Part of a small language model's weights.
Size: 13 layers, width 320, 10 heads of 32, MLP 1280 quick GELU, 26.5M parameters.
Architecture: RMSNorm before each block, rotary positions, biases on query, key and value, untied embeddings.
Training: a variant of Muon for these matrices, 800M tokens, 6105 steps.
MLP neurons of a small language model. Each row is named by its layer, matrix (down: output weights) and neuron, and shows model dimensions 176-303. Each number is 128 + 32 x the weight over its row's rms, rounded and kept within 0 to 255. Numbers have three digits each.
A block is one neuron, or neurons of one layer that tend to fire together. After each block is what it responds to, as a language model described it from the Wikipedia text at the highest values.

L8.down51:147111125130193123097131108149116098119053146130077087075119150083136102145094194162141178175168107150114138075172126126127125166154101105166061097126093146127166133151144105092132153107102092115139148117144084153137102104172093181109081178125142148104162102066140129165117129104096151067053114149099095116109142188122125191115141151158086093108147147155155126129105142138115171109108
L8.down259:176155133088109140104078161139164151139089139111136174063094111094110156132092117106105185125145104104152130111128147125168134050119101106160101138121144130114178139165138126081112102117102117113113158120159162146117093075156114112122077146156157119101097200114055110204120096141155181132063108115110181124155077063180122172090139173137055075132161137105171103092112126098144106137116
L8.down282:119068096112136075149111141151062093073072140158113158130136101112126115103093101142061122178133119149111114150150049141102127096107168126147111087172116125172156146145157069114136131098188160147112059133105101166130110092120086121132117083104118121136103108058132147138145094090161189113114154130103111117142186163131161119075106124204093159137168157107170038149098164163145112169098
L8.down605:163105155146143164082127130175157135117153107126098109075113114125168194162104184085114150113064074135110071142128081163137161119121116090103080149101083126136111118128168117156122128108086088111166172156139125144099144101181167162116067172134135211108128116182137139227105181135155113106114136180124110198111116151141140150123156107150147097145134120146088159172114176156187129132119
L8.down724:107102164119130087098091182096171177146128177106154092121158145153104169091173143116077052199078201129131130129141162122106088172094116110108136180129091149111121114110093143133128174123136156087142104113122115145068100114170159078113165149147092152135133146171133087153163088111100094084139119130165128065139158071191073109147080061114127085125051112107099178123152146144144103154159
L8.down758:102118150183063208061104099130112108089145129087062155086163149110119110104122163134146164103046144105080190147155187105102142131146179075100116078192099130150158163131112185159118118112124115139150126133127140129148093101171138120160123102101147098133105121107170137211109140183071155080163101176055175100104121136125127136137172154155117139065158105136122109107159134074160125171160
L8.down949:097076183172136151109156121100184130121126123136101113100120078148149099148122124138094100156158168133114135143117143157148127128170142117097131124135156112143129147124095088112193080123184112113175107122141125158160128099188108139115120135099132119124132121129143128164143181093136197148118115148120097126096153179084065178092100155107086109126180114130082159107080150110116163141173
L8.down992:083120097143138097118094100089106114116070077180144173109169142164160167123114133158105149140145125142074126153099123127098103130136175081090168117160173186131106094129149074163111155109112130134121148103084113076117167172152188098057170099157174098085149142095114145155096141110135114071133112079115113062113098143075119144079098102152085072153159163148098070117120110149152151081081
Responds to: Words right before a base-form verb, mostly infinitive to (in order to, decided to), also modals (would, will) and did not.

L10.down274:151124104113132137162112119127131133158112184106177157123142167156125126112117158176100109097135091096170134100105131123134139103159129143100164110120121126135110125125165119177183105132089105155123117148152094129165146070170104160104121118187105153121084101084139162170136087142193179110122159092209125181152112176122162090147077075162123091100109232164066110168113177160147148115114
L10.down791:125115071131099091140131119129137175111067144107126110108114148100184151176130179110167122169118106156106079041124132150140090186126140107169102113143111147110172103148145127114164127102104151118138086147130102158132097125203103151136081141108125122097162127120119148185105145119135122095089129145111110141113137183154160179125149172115121110070148154174209123117109143121127143128139
L10.down983:122127109129113124150117146123186165147162221152130148055070156138086103098129214152141135117121089092153099066106095113156080109159130183099159165106114143118166123156123117159170106143170116140121134127143132087120126064134126156111149124142145113151143117129179157148138120152112075140025114113095157141149144165109100153097129117117069133117124121141167166165142134142117172152145
L10.down998:144144149154072081143102075110174174143126108173119108098158146105150102135105153100114134133125116140127180104165122131140146129125149075108137145177134122147064150168111039075132131146146107110115121115135174160115134157168145083061135120104102137160111059115114122175111129155216114082120065122117123100069083135120137120091150180161154148170111128148174106142137152156209135103086
Responds to: Words right before a main verb: infinitive to, modals (would, may, must, can), and plural subjects such as these plants, his friends.

L8.down141:214114099109086086118082112149122105124129154136067128111147135184186153102128172082177112117188161151142132120145143189081117129103119158142107145029105116123103117118108121120083188124142109075113114131111056120161109076102172137119140120100151149152155121116142161100092124135152085173150134182111094127165094128095119143112107114131064078109129172143070159083092095147135171148193
L8.down172:082156159119083118097123125101098170105103095191089158156105138141141066085122108188097168188098105153129149123177116156112124115150129117163123127125090156188141177131127164109132183168170127104111138161102155098171144117111214118100132167109127134165115155080149131105105110145194110127128138120070100140197112126128115123136147202099138140151141112164129176103139103148143106111160
L8.down234:158134132093174156131136153160136151160173100128080135133170039157091138150080153095163154076119183084137126200119134205135131180109088142126123156104169093141099108188098167160146148123156159074172147113168129160135159092176081114081141174130139158125126137131093073093095104142108156102107132070120156182150101142082084085121080109180143102122108172153136124141098113101133084169153
L8.down298:109140134160114120083105084142180162096132161089145179123074043181038140114162128111127128103090148101154154122181080085127160167078103142142095138151092119102101087165121156146128142092143165109158134171088141117135118108115156146133120103160079138124090099168048139065162153103103121166094157149100119127142036152152070101139153152093145130067156149094140090036095157110122106128143
L8.down520:110112117154154103096161104132177162130078199118097104116129120116155116140103091103141148142127125104161148105141153219124095116081146101144111147069128130145135085098121105060081097129152081126133081174175130141131086134124120104124187132065148139120059120179155109181149113149183078101161091101085119070180140106093112155067171107165164094174106098163127130173148197157136124081128
L8.down534:095109074184107127083147126110158128143153167139092119094099144219174078171156101128122100105132143126164111162184140142140158198127105121116113049087129127196140119134115154155135139115096117164164099110164106094137162064116121133096110144092143151118084152140100128137170127092132125118190155098126167089153088124155092078102107134141157161103123110179086062127156142136113107124156
L8.down600:142113077142138129139075166089111148136162152143093180178129171199129101098158169142093113150132171143098125141114172158124145163086079128067117100149195105146146125129073106148078094135168114122134125184156099135138148077115094129090178114161109141107103158111107204100115061110118115156112183117126090138122125137110109117137107123104094166161110110082219105130144129106078068095147
L8.down1131:126124108167205070124104119077154090105137066139068183125191194094137139158146163123138169159144129135128172155114151063120130101129148031113137133109141101138147093075191082142137188150112124136136144155115096134152136162068167127116137109119115158094159101180128112069132169130149133137051097194080134138149089155145145135108159148134151140170119077148141104133152066123112132103117
Responds to: Tokens leading into a named source's quoted view, as in "Billy Baker of", "critic Mark", "stated", "found that", mostly critic or expert reception passages.

L6.down424:143055099144124123095158172112140121168113105131137152156161123074135100128173146085134076095124128115131168137125161130088112093132072131146176125136114120116165129141138199121119092183117150080149099164152102092117147164162112170093108120069178142140159122062117114150129124119101068111104176114124092138107176152115148095136096102096085156100126151174139134102114136172246143065145
L6.down522:133120125174162115128191099126115162088180083118149124106097109086185132125170168085130113186128126149105115105158135147125163130109130135081125116105108125121134153134100174130085083124092078062127110119116130139160179149141159106106086085130118138136145178111082142139153089143147149082164164112037109137168150129072183109155106112114128194143065171131127130114136153155169104117138
Responds to: Verbs right after a named subject that introduce reported claims or statements, such as stated, claimed, announced, revealed, often followed by "that"; weaker on scattered mid-sentence word pieces.

L8.down20:135133058081077117091082123111117105133100144143144116164128156098145116120099083122142078101109122144105131102160161150167092131153092138051115180098115128183160125143138105132146153065114092167091136138095145120122153176149089095129182101165145165093143042119159141120131128138097091174139183129130105127116113102120098155154113136116142108072112112113160103090114085053143071181154
L8.down44:137111120166166115099104123109099132099111082149072142131111149163152118110172120133139140132130136137163146124115141135035133104158057088102130130120132144114148138144128091092132162149120098137138165127181145067117107137120142121105159136113140164170081120162142084075143053170131128113174212137133152112111115138120172144116129163165083124190129169158098144064081081110132149077143
L8.down155:110076128076113054121093145157117202141150193130102137117177154188185103164141180097138142106108147100126059128124066111145146105124141116122124177148079123090125156124137140151073110143098119153081067115140086095136175208121081163138082064195097182105130105103103107118128131172087108119156119147087126172146127106147102182119152148150126171138144104120191129164125138173151136104128
L8.down428:110082112098120143130108115140156136157087134106160121114080143096078148139162094136142117066131134162158141116116102179112137165166104202146145124130124110162134067117177165075136137147143120107102114110073148110106142147159172154133171136166157131114150102146142141139130131135135091139079110122160133157079142134105163126082134146120151159098091110082085137114100129093105113159103
L8.down643:062101095130131126117114072166148136147111141197128110123114134118126154132116164170112097108147183115112092136107168140169142157184071088133062112156152139119099133083192122125130151108182115096177127149169155143158172098105136090074089155174165116141096172151110135132160150146120040159121095164114136147153156117079129092107103167141160187152146195108129140119122116136134151133123
L8.down855:055122076023152131084158176125091111154124092162115153127142148095125146122076109120109129138206080176117103194120140105119106087199160201059147162151147112130114141101169112125142179107188141149094132163151130097161129167140142083138134164138123115121163103121118157232123095160149155149101205113175123123142143124095117146166093102083114133152101103154117099134132122120119123108172
L8.down977:122177112137093150138141174163106105095124110161174156079134074119083153153143099062091096120176075161150093091105122136132180135111135117070132095163152114131140157170147158091112151181153069157121129150126143163064147108150128105169112107119159116122081121124105155119085158100149152163155155137156178054125100116137180146101076136099122139137124077102139110126133148109200093129152
L8.down1116:107104145031125148128152151176107173079101173107130083127131142126121155142117117113174115087153109091101129157127099139102136101110127117087124135120125125149114100146138097117144186100154170133137092108161114107140124157114155131136149129147104095083143079170116131140098151094102129130088160098113115125103151098094076140150156162142136089152135098075089115110124127077152099090103
Responds to: Closing == or === marks of Wikipedia section headings such as Honours, Track listing, History, and line breaks ending pipe-table rows.

L10.down312:176124072096156194141073118107158135116135125119106097086096135139099136155140129043108060166152082133078159116113146096172194110090116147083118152096124149061159146085144125134113151099105132138185143096090131102131174136139170123119085148210108130151149120163146152108155092112112117127168091152158084137107131107094188139120115126196143129106108181120099137126078112119121157081092
L10.down463:098111133135169115108126148158043145052053088119122156155092187117171182129131100133076155074191140122081145077131116133133192146119122130120144064210083122149102120109120120157154152118129066095088061130105131103143092137107110139130121097142152133134147122109125169104152085121173143027120146106133123149129139176058134106122111077172137112149107079169145153074139119172155128145080
L10.down711:135107157133202093139104130091098151137121143094131177146104122110102172078160116117161152088104154073165097106142109121155124135107110123140121127137165147184129096109114113080163166087113110136050114114145110169131101139114157140079198087174091171143086105106113117137123106117148159046097124118148159118121099133135148092110130165186115092128160147080089184187116137109150126181145
L10.down1125:140168177106078141172100094154168206132142106128087103073104148093125131159092121120150120093169165154121111131125163099126104141152117136142109162130102131121171157127083136124137145139122155129116061186145172132128143110120152163127114118219117119087089075095124164090129187122122132105163159089186072150109100106128157166134169128184143051115163184076121151168166163150161167081143
Responds to: Opening token of a written full date, such as a month name or day number, after "on", "born", "(" or "Released:", e.g. "On February", "born 1 October".

L10.down338:092120143138144079122172159104166119165129168146149152097105200155107127073107135121161112126133100118164104151127132100165117076118163191098113099154129119142129149146141166145115118087141135118112103202143108162176142107113137103127133100104130091074167145168136159149166129108157052107145157143137082101127128110127097132136095130080125074106183162123110119159130090175108141096134
L10.down733:148112135146124087111141129134147166154100162092157136120155097128140094129119157141136143105139128148162181055167127110134184164159094117130135090103139118150165129158112111144117114149140101149066128074121153125188158165101120159173168095143112126136108114067148105109116124158158134156100095126149114153156104117120162135116137124138159137160115161225135083146100148078129110191100
L10.down1217:120160169134091162106142114146068127152135220157115111124115196072157114146120177127114087103140138169150123157142124099146141146123110143113102095088204100132107090131091178083105128144156130155107161172082155171139103124175194178115128124156181110167087115116146153123132170145160080128144132188119147133147119078152058108175113112094142090094157102082109110176133117111110099100179
L10.down1270:108133115155157195108131187148148145072165141159100167096149134195126190110108072114105119125091190146173151109111143157145166121110128071117087195162104155126113166099109147101112198134093095100155105153110098190168127147066178128114129081186134169137093127072145136150147121132117168131130058127120150109133128138140118130077082085104193175145141101131087110185135140134115149137146
Responds to: Main verbs of saying, thinking or deciding, often right after a subject, that introduce a that-clause or infinitive, such as argues, assumed, hoped; also "order" in "in order to".

L8.down246:129099105105136131081073113098134139114133127145091086129143123114129094054117213121156087157134145139116156107154138118115170122171114168153151084109067102107133112163138132097104101071094113116139114159105139185155160086155091141095105187096137110135095154185101092147137125109090077117129128125176143143173179142098153134082106136035117113182156089119102119176156103112162093148104
L8.down321:181156135125068116107152158105171107146146118117072167174171127126127085162101166140096102131157148148131116095134093147120125159105109132150134145090132100124108197109153088097134147114143153084161145123151129163179127154144094168122126160169136115126178101149099120089145161140163103173091151138135134188143126129144154098154169136090163129188151087124127155160160112146137095189096
L8.down373:115083135085103131050069087152106120137111153125104153155117142156157142177063078085118155125167151147114183158120137140152114153172175080075102132153127118172150168117133138102117150170171199175109092105123121109125152174111175113172132162126129209155113112146120096127120135123153066091085111195137116145114083122139114132163107133095083089118151094137065147051096186134115158136147
L8.down492:099134145145170132125158136110114140117077149113123161100094124118181157094191094125139119127085172075084116143157117131078123103092129118112072108123144095095173129141096125116078119117135098095136130141117178130117098136146085100155173081113125146105193136138150117143129085128138136073122126115094170089126180131184114142173148155116117143154118087196047106014092141144172131195163
L8.down651:243090153149121126118170125124114130147142087116173215095141122138098074168155152164126122121130164109143174108120151091104135141133179087109137133131131117156114100145139129101139166157123127106097123088118089126182086114163135163113092083126139065154172178141159141130163148173099097167066149116141128091070112105080122106147164117115129068066140149106155132105098124123144114124101
L8.down696:133115116095174125127108166135158116103057114099164149151125148164151128137158154132130116091128117131122167119120175180158116121124128172140110118124167125124159110147165134109093134138142119085122111142176111140155108155142111109107132110156181115099131174116143152118129152136134136124069135101105120113109122089152131101110075123124191155176109108131134098095096105164105138127108
L8.down928:094130127157124163136102111144093115145094106187060100144143098141116162152127136124129136142114116120099097146132131136112111122152121134139160121119140099145116118140147145143176180120161144112099141095115103104118112136137135143138156124132116134115134119130118121123138140131160129129078122156108118147104124112126126087179120130148146078094124151125126150151138113109120117131145
L8.down1062:132155180095115098102116121151179174128172142165161080099141129162104116095108157074097121125100121115108177140113156144137098118168141065048151136144199145129155118124144198141113162129096164127165099147109117116173084132116139173096121128134120167172156105062095130097096156139110100150154161124123152106092125075143098138162099130107153084147143129140142105151091110098151075112126
Responds to: Line breaks and spaces right after a sentence-final period, mostly paragraph breaks before a new section heading or paragraph, also table-row ends.

L8.down48:152141143164158136129095170118124155166152128127107126172145119128115126143168125136142114142106121101129163169109140133145100137126073061114104184183115142104185156087084133146085166052104079169144114061081066099114140135082071163122090149129103148102074146113065074147111113180106099088156167150096140079156116130150177128113119155150122112182131109087101124094153116138130173153157
L8.down575:147108108160095125086157146106145131121133218101140138123113178103097181147158069165123114085146066143141106108142090104124094134055101141117158080120129121131094117168110151143158121145126102118158173089142148091162168152141154115136115150124128126058103154139102151054214093065117159135102160113161193121110157190129118129127204134149073103108112162141083142138064122151066116135155
L8.down656:130138143158133101077083124143123127104108112092128153115179120092139201114150051060150194123140114125160080151096138151168120119112119154096149142142169114139110135145139070176167147150102133128128125157137106150135115205140079111141088146123177145147168159082130071134070132146169157129186140105177128166111122116120129106101150114115135184198085074139081120151135042182120185109163
L8.down851:215141088123125085115151107125078114140114106058099122114126094102107174166145147082189136157104162122147129107156136136098134094156166157188113179065127131177141190179159136075078182111083115187176086125109231133124201132114110106074119173132113165067104109137065074056156111115175098098128151137116158107128161104122150130141163074098164154080145120158089164100115080128129123162177
L8.down884:086152138177155196179126090152116145180134089153127113146076133145122093132192090083133117128180142126176119112132099131112051169144118084140072061141169103105138165091151190092140090131087069134142190201103151107167096145120118145124131129106144158105118143093178104133171140149183127160130165122124127136097157125121110150174139153142136129086172152160115106129115166163130176189141
L8.down966:102144134165130103145140097141166155103116129162136153122163103105163127127153117111061118159148125112059129089120178110129156198111131128097101160181159132146146094121035174137129098192160175164084122176127142102164120113134149124152161159115128075104129134073171135093135147207112119111103154101117076144142184156108092190147070176120066063126119105156129109128089152124077122070152
L8.down994:107093130218136157124153144080195152115111149144113063165178147103137128126114121135128087100122139123169126105084125063091158147119133054146121096087131121200143114157132067149179115104129098097171097136122133187170107154177123162146145158094135144087130190051072134135176078180139116071108154165107174103121092088182167128136134139110168089144109142093175106129120108099140121131123
L8.down1206:112059180147103181164093118135140089163163098143165123141127120114103108166109118102161140102146161075110122139157103183116081139103173081058164118093164142114179113117134081106116162151177141089154083123117155113160178137155135130045142090094067131093109053140164151147124118092082110124116100158165113111137165092084049067180102118151122172069188120075126139130163037114110133131163
Responds to: The last digit of four-digit years split as 200+7 or 199+4, in election headings, dates, list entries and citations; also a few stray words like as.

L6.down743:130166178139102116171107087192158142177066150145174146124168116083166081153120134144115129137146140140124128144118110058113090163096166154159158127119088107157198121123127115105141122082094096119140120118148162156121091133214108142105148157138134191148093168111117228144126101149124158122055154059095077131136161166138044184128091142127129161141084109174061085164148144142194147104174
L6.down1104:137160115101128152137127145157092131142152192112182095073112160125165045209126118151097121133121134174097139140175121181139133102095222091130151114148085065155055146163136154142146155155049173134163114083088104138122080127100118148166115171195112112101155119092160160114157137136148085116155146074109126051164187157106108151141150114203108061093111105098120130134111187088117134157118
Responds to: Mainly "to" introducing a purpose clause after words like intended, aims, in order, or used by, plus modals like would, may, might.

L6.down411:149151152112119131085163088091155133132141111112181110130187112116149153115141111154132080117143137162170119170105116094090169109139108143099147127109174151205121085142102110148142137105078125115150108169121119111166139093074096094155135130149119159133160167105174140160104148175091117045186124170115159119188136124105158147111050130051129142094103129139089099078109157180145122116130
L6.down1107:141136140119074169185051115118160133169107137146191114107193151116182108153082073145152169122133118121100184163102146167100135166145105154110170134134195158136110113102188130214135077145109134129181134160121097119152107078096154134129115104108132121138155081114131111144114118111138183125132177149100179106114152101186086137171085139169220179092138092138180157124087153154158091087174
Responds to: Fires on the last digit of a four-digit year, split as "196"+"8", mostly in birth dates and table date cells, e.g. born 1 October 1968.

L6.down1153:126164157093122139124123158097090198093089122106111125132100079128109132123103125090117167165132156100146102154131157138166113132144101159154186141139134112144123037117079110214070138084133135169125123082156143154178098117186107133111088057171118114116152124117133123156158153132163126101170141102130164074175077126159138141162081093122129063109134143131161175131175155094161127139173
L6.down1275:098124103168137133089151125162113167111147137115137173180113148145164131063047151142079197195140158166114129121136118111117197175150098186156152149108093105140088184074140095069107152108100109100143105179158124104142137148120131130092152134155193111092154093121107131129127164093131114085111086134091119077083107101133057052085168169174143088095134133101119118140103098174109132132106
Responds to: Digits starting a figure in sports stat tables and census or athletics prose, such as 1, 6.3, 47; also stray mid-word pieces such as ont, ok.

L8.down342:101126163129142174106093162072123121140169112154165075136162194149148133107140126097131110136112101151168132153165145042135062082136090137133171162116072104088136100078119186102081151075161122093110106098160129191145055076112148117145135109100144108107192121173120120138171125189114153138129102083135151168133132114106132173139148147105151150151104124103121136114110143061122120123200
L8.down489:128120172162126153145066111108105107093189116167122163225127086093154166130118142145083105127097081108120117132085106106060093113126080110226158081113182117137078133137181076102187153151117121158118095083146198158145125071120159161117110153170113146134159149178130151142134128149089143090152104148161132120120169112173187062093166102139163103122210118130120086118133130132108067126086
L8.down658:091129130159125151085188117130115110150122108138157148113152110117122087102103114107154043125144138121169152140120078105084153176130118061074121079099105130130125087072117114123146105124100138114116140130161162157131191103141127137174154159140116105133072149143130149116230118140161157122110164148095137136113152158188119128149112118119134118108220128168159109178173176133075073128097
L8.down780:072138173118147090149105068142136180083140135125164044136129101162121114131137135184110157132142120122149136123169125132076166095115107134141149140163121104115100132133093194052148147115134141174177092145106133148175130124052122084070106171175119101127217199118151108115129095165187122133136134120150162140100150133152169106104160132132137109152133119121132133127151105100123093123153
L8.down849:103103104091060183094147100119157114127133136129134132117116082098191078118087123103167142119192092103137181190181136130091131129135088135114120169179130064082093146157165084168107135160160149178085078116103108102115145093108144054135131100166150104111136124083160141119113150146113093123164110081179164131140118116127126043150108107095142086094115144085113103098142156114104207101125
L8.down933:130100072144141110105145176122103153110112099138125181123166091093112112070154129107131131126129120184155143119075125126137163158128114098110106094129148085100155081106134107130130089156144112154121186130172113150072203073130120145181081126111075066136176106148143136163117085112068117091105100108100214163117143138086164136115150113097158119053076095150099119125142142135091079164151
L8.down1211:088154166105113134116146150064129193103124171103127071129107179124123111116168186145165156113120172127167099157123119093106124112110095132128121137143136072110136091153113123147090154148165144181138169122112113162171086107153169161140152114119113117161137126124132131118130086123126160089101139187130044066120120110154150166148187227102107170097154125092104114177131121129168117112074
L8.down1270:059135140158063127160095131067177135140156130119132179130108141105116165102189087109118150182142126153169099145075095132133132160161158095150195170130097137127139186130158099138131131169204157165106149119112131143112128077113111116098136125139104131099113140128110144137122060081131175079108169148101172190137130060216171140176163144118117090086122164126170133175154192147154132162048
Responds to: Cells right after a pipe in Wikipedia tables, mostly the Votes header in election result tables, also Role, Length, Artist(s) headers and leading vote or score digits.

L6.down62:099133153090077138108149143146122148092138175110117114139118139135115072083155197089183143117067085158117091138104088115115106087126109114107144110116127143102102125146057127122125123135096115149169129108128124138122173130136163193119125166156192163141149163127135161196105075161120106082151128145099223097168146181107053138158123126094172134070111108166137115189124117102133113150133
L6.down504:129056115127105145074182081142165145102156112105088147169099101089120093094145073122128148110159160092101041102174099135126137092106116123065136118060165145097123065164080113130140115105126118095145112099196147121078130128143131132170103139085133084115128119128127140140169083083129104126136085126155118143088144162196148093154181116139164105103137164149121124137145159124106147150153
Responds to: Fires on surnames or their word pieces, mostly starting a sentence after a paragraph break in biographies (Cooper, Reid, Williams), also in table cells and sentence-opening adverbs like Similarly, Finally.

L10.down258:140077138052055143095158116117151040108111174091159190183106104175150092146065123144111161078177153130124110178094152133088093142116170170145126174104067142142145093110128112123050140125115100104075136100176145122129155107119141174079147093105118174158130156159094127140136108125087188094236133108147081135149124146101138114164111147171126115146048068097126081154160098138160200066072
L10.down374:152127112147130142135170173131176150146149167145090174160108142157124157108164140152194152100149152140143100165107179150053124156172151147110085131107118166105178057127104097166101153122153083101120135155169152163164130077090115104099143147084111146107144110112167097047151125137112133128096171141145123065175126154090133158089103118135077052171065106175118081128141164108126053083111
L10.down446:101139086151106126090133150137142054146130133037096154105095105178108099138147127126097085121170141116121173085077108151129087145124139194168191129164096125115111161112128132119107172138059095108136199129085132123113173134129114131056142141166101159083122081062097105132186166152123134123138107216107128120130156173158132135115126115119062144104111131180085120056097098108145155143138
L10.down719:155098153106125105158051107152149098153145085216131101167172124112124127197126090178110126100158134098061129092114106145149093152128123086109090138127115131140109084140144091113095131130160080135136088090110116134083134127035152143118134195190148176147170081135106170153133128133161213109164111119149120127129062123146097113115127193112135204133177112127128104093134122166116151081115
Responds to: Word-piece tokens inside foreign (mostly German, also Dutch, Portuguese, Norwegian) proper names and titles, e.g. Sch-we-iz, We-isser, Historis-che; sometimes sentence-final periods.

L6.down868:112149135074177129131140171126133093126117108114173103135170161151147072125122129065093115073138136128115152133138156138113124150109152140133125140141179097165166130113169167130086201099147121117134108172156100136153156125164097120100127119140183122137120152135164134094089124140123138173135113130090118151111152125133141134149098109103143139210134074091114128093099140156124116147121
L6.down1035:155153122052150121101109162114082108157077169141152130110120093157124113114136112130124122108150121133129110153152174133128138110168122208103083144121172157137146098099137107047088139142184142106104185127131091142161141075185137170119165105161187130105142155101134126124114119150141045171115141133169121157144165115144157148119181166101105148120153200122128181115120136157139143164123
Responds to: Closing == of Wikipedia section headings (==History==, ==Cast==, ==Release==), plus line breaks and sentence-ending periods before new lines or sections.

L10.down27:067125126200126140132132113150117148079115159153145100081096169116152188141113106146147171148094110147158094132107105137104139118126169113123117141164122125047144117168141122155160094098133106108124165088110178072132076175099187187143112161170147140094097115140140119118130105076122143096142150153086109152166099141099102143140173113143121150102168159087141129197102136125110100094154
L10.down489:163094108094094129148183139134142176124104155128129072078145086118138144168161131140137145086055166147113142136110145105165084135096168124134126195108082114099151101180177147111187105187116101186142066107117129124078092137120113159126142132116097137118171117141123114121152132080091113102112128164134090175170179086097084184182164160128151105080111145135157104157126201119113158132137
L10.down710:148059129099118126143119141163118164155164105112088131132139153162111120169118127094156146107144082208122058212120130130155198100113116139101100123123085113077162135152090056160170099120137124119056124128112138080111154138129137129140215152160142152148132154132068107142129118148108168100148157134155111132150088121165092163176154157098131192068117161158166152111155154126105166067126
L10.down934:151143170106087097097087129128129158135153142104121118129091151104116129149129142140131132166157120131054101162108136118122160096174123114124085185161098130093100124129190114103134122086121135127127123111137163182117169128139136184128173139170099118099127121128157129134168105141108161131213116120093150132127156141087124141092143122152075093084107096099169095102081162117159063099111
Responds to: Middle word-piece tokens inside proper names (people, places, titles), often in tables or lists, e.g. Tañada, Voskoboinik, Tianmu.

L8.down88:183125121108133145128107112174137160114098108103119129135160091148152138131082124172103170144140107147137155123128157116123181092081131156134097141155139152092115141098206039171114044121083156172150152139115141143149176126157158184121133103098130112082135141154090143184106147162088049132154080059147105147141096142129127125091112121129087156159168124136119139093164141107145112174166
L8.down99:128104133123084064123201170143149135125131145141153174118120154146113103105208115122142067094185109170085133093103084129179154125100074120146138115144084116173175098078090077107130133139103103090141130132150133141125124131103063055138110093158087138145119126087109114121141144133202108143109140187150155126133126054174142109165100186135163159115156136156177105154186143200124092100157
L8.down122:136144136133133136145124049131151106111106115118097090163113140095142123114133081139129154100086160152141163150068091152072122083113170115076075136140121146084142151138120138105107148088138151166136153181104169130108150130179153124104170180153095141147153206144105122151045108117135070105181162105124137107181130129127152179153183155131111119167107160087113150171115138126184224126165
L8.down364:197129110110126122131150148179152118165140118046148163122113128173113137138147125127143148064141093143100117191143098141116153110134084129089157096135140146126133125081112101182106147179106093091132089128150156150127137100204088115127143033127104147153118175116115115108189166148180114115100185128129139087200102129118148083119132183105144121151117148142109144088154179137138117066163
L8.down415:115120190144100078160092123122154121140035128104164119151117155097100135157116102142135126117148198084117152123127126140064160124148118135139125108124119122157145088172126114182094097133154150093129158142167085157124090170045127102182159159151130155126082162109133133145097150135072159066168133191130077130140162181126177123142181112088136176103059140114151113167108136087072203134127
L8.down1060:122110177146159168104109088141142236083154122107103151143158104233139113157088098141130115165152152098077224135068161136108163104138099152099150105130168131073162105117092105170135143102147147104155161123153124138144195070151141181124129096098113116154171166112170103140117171137085134153120150115098030091100118135133149107071141121131102146128172169195135130172159059106118108101197
L8.down1154:179173166117136167096097084186142106152092098140135107163133137138161172140143160154164098154102117167191135085155172160158143139081107142142116173091127150149072142087064117110193137196176118092139163128160073117092143144101118132112123109093120059114120134091127145087195118169097130139049154085119085166109187121139124145185171139191130184128067141105125126127098055100145144113074
L8.down1205:132154098150136136172112123074097190147152072093100133124165178194115130145112157155127162124102114096123129161098150065154163084086118194136157130087116138101116127128090116157171129109149094127122143154107093098129136122161164081120112130136143147127149186151156115107097128106107145146116119139116049106120090156115162133079138111143097169139152177138054096131167099138170220103138
Responds to: Inner word pieces of multi-token proper names (people, places, bands, titles, companies), usually repeated from earlier text, such as Sc-ors-ese, Rad-clif-fe, Dam-n Yankees.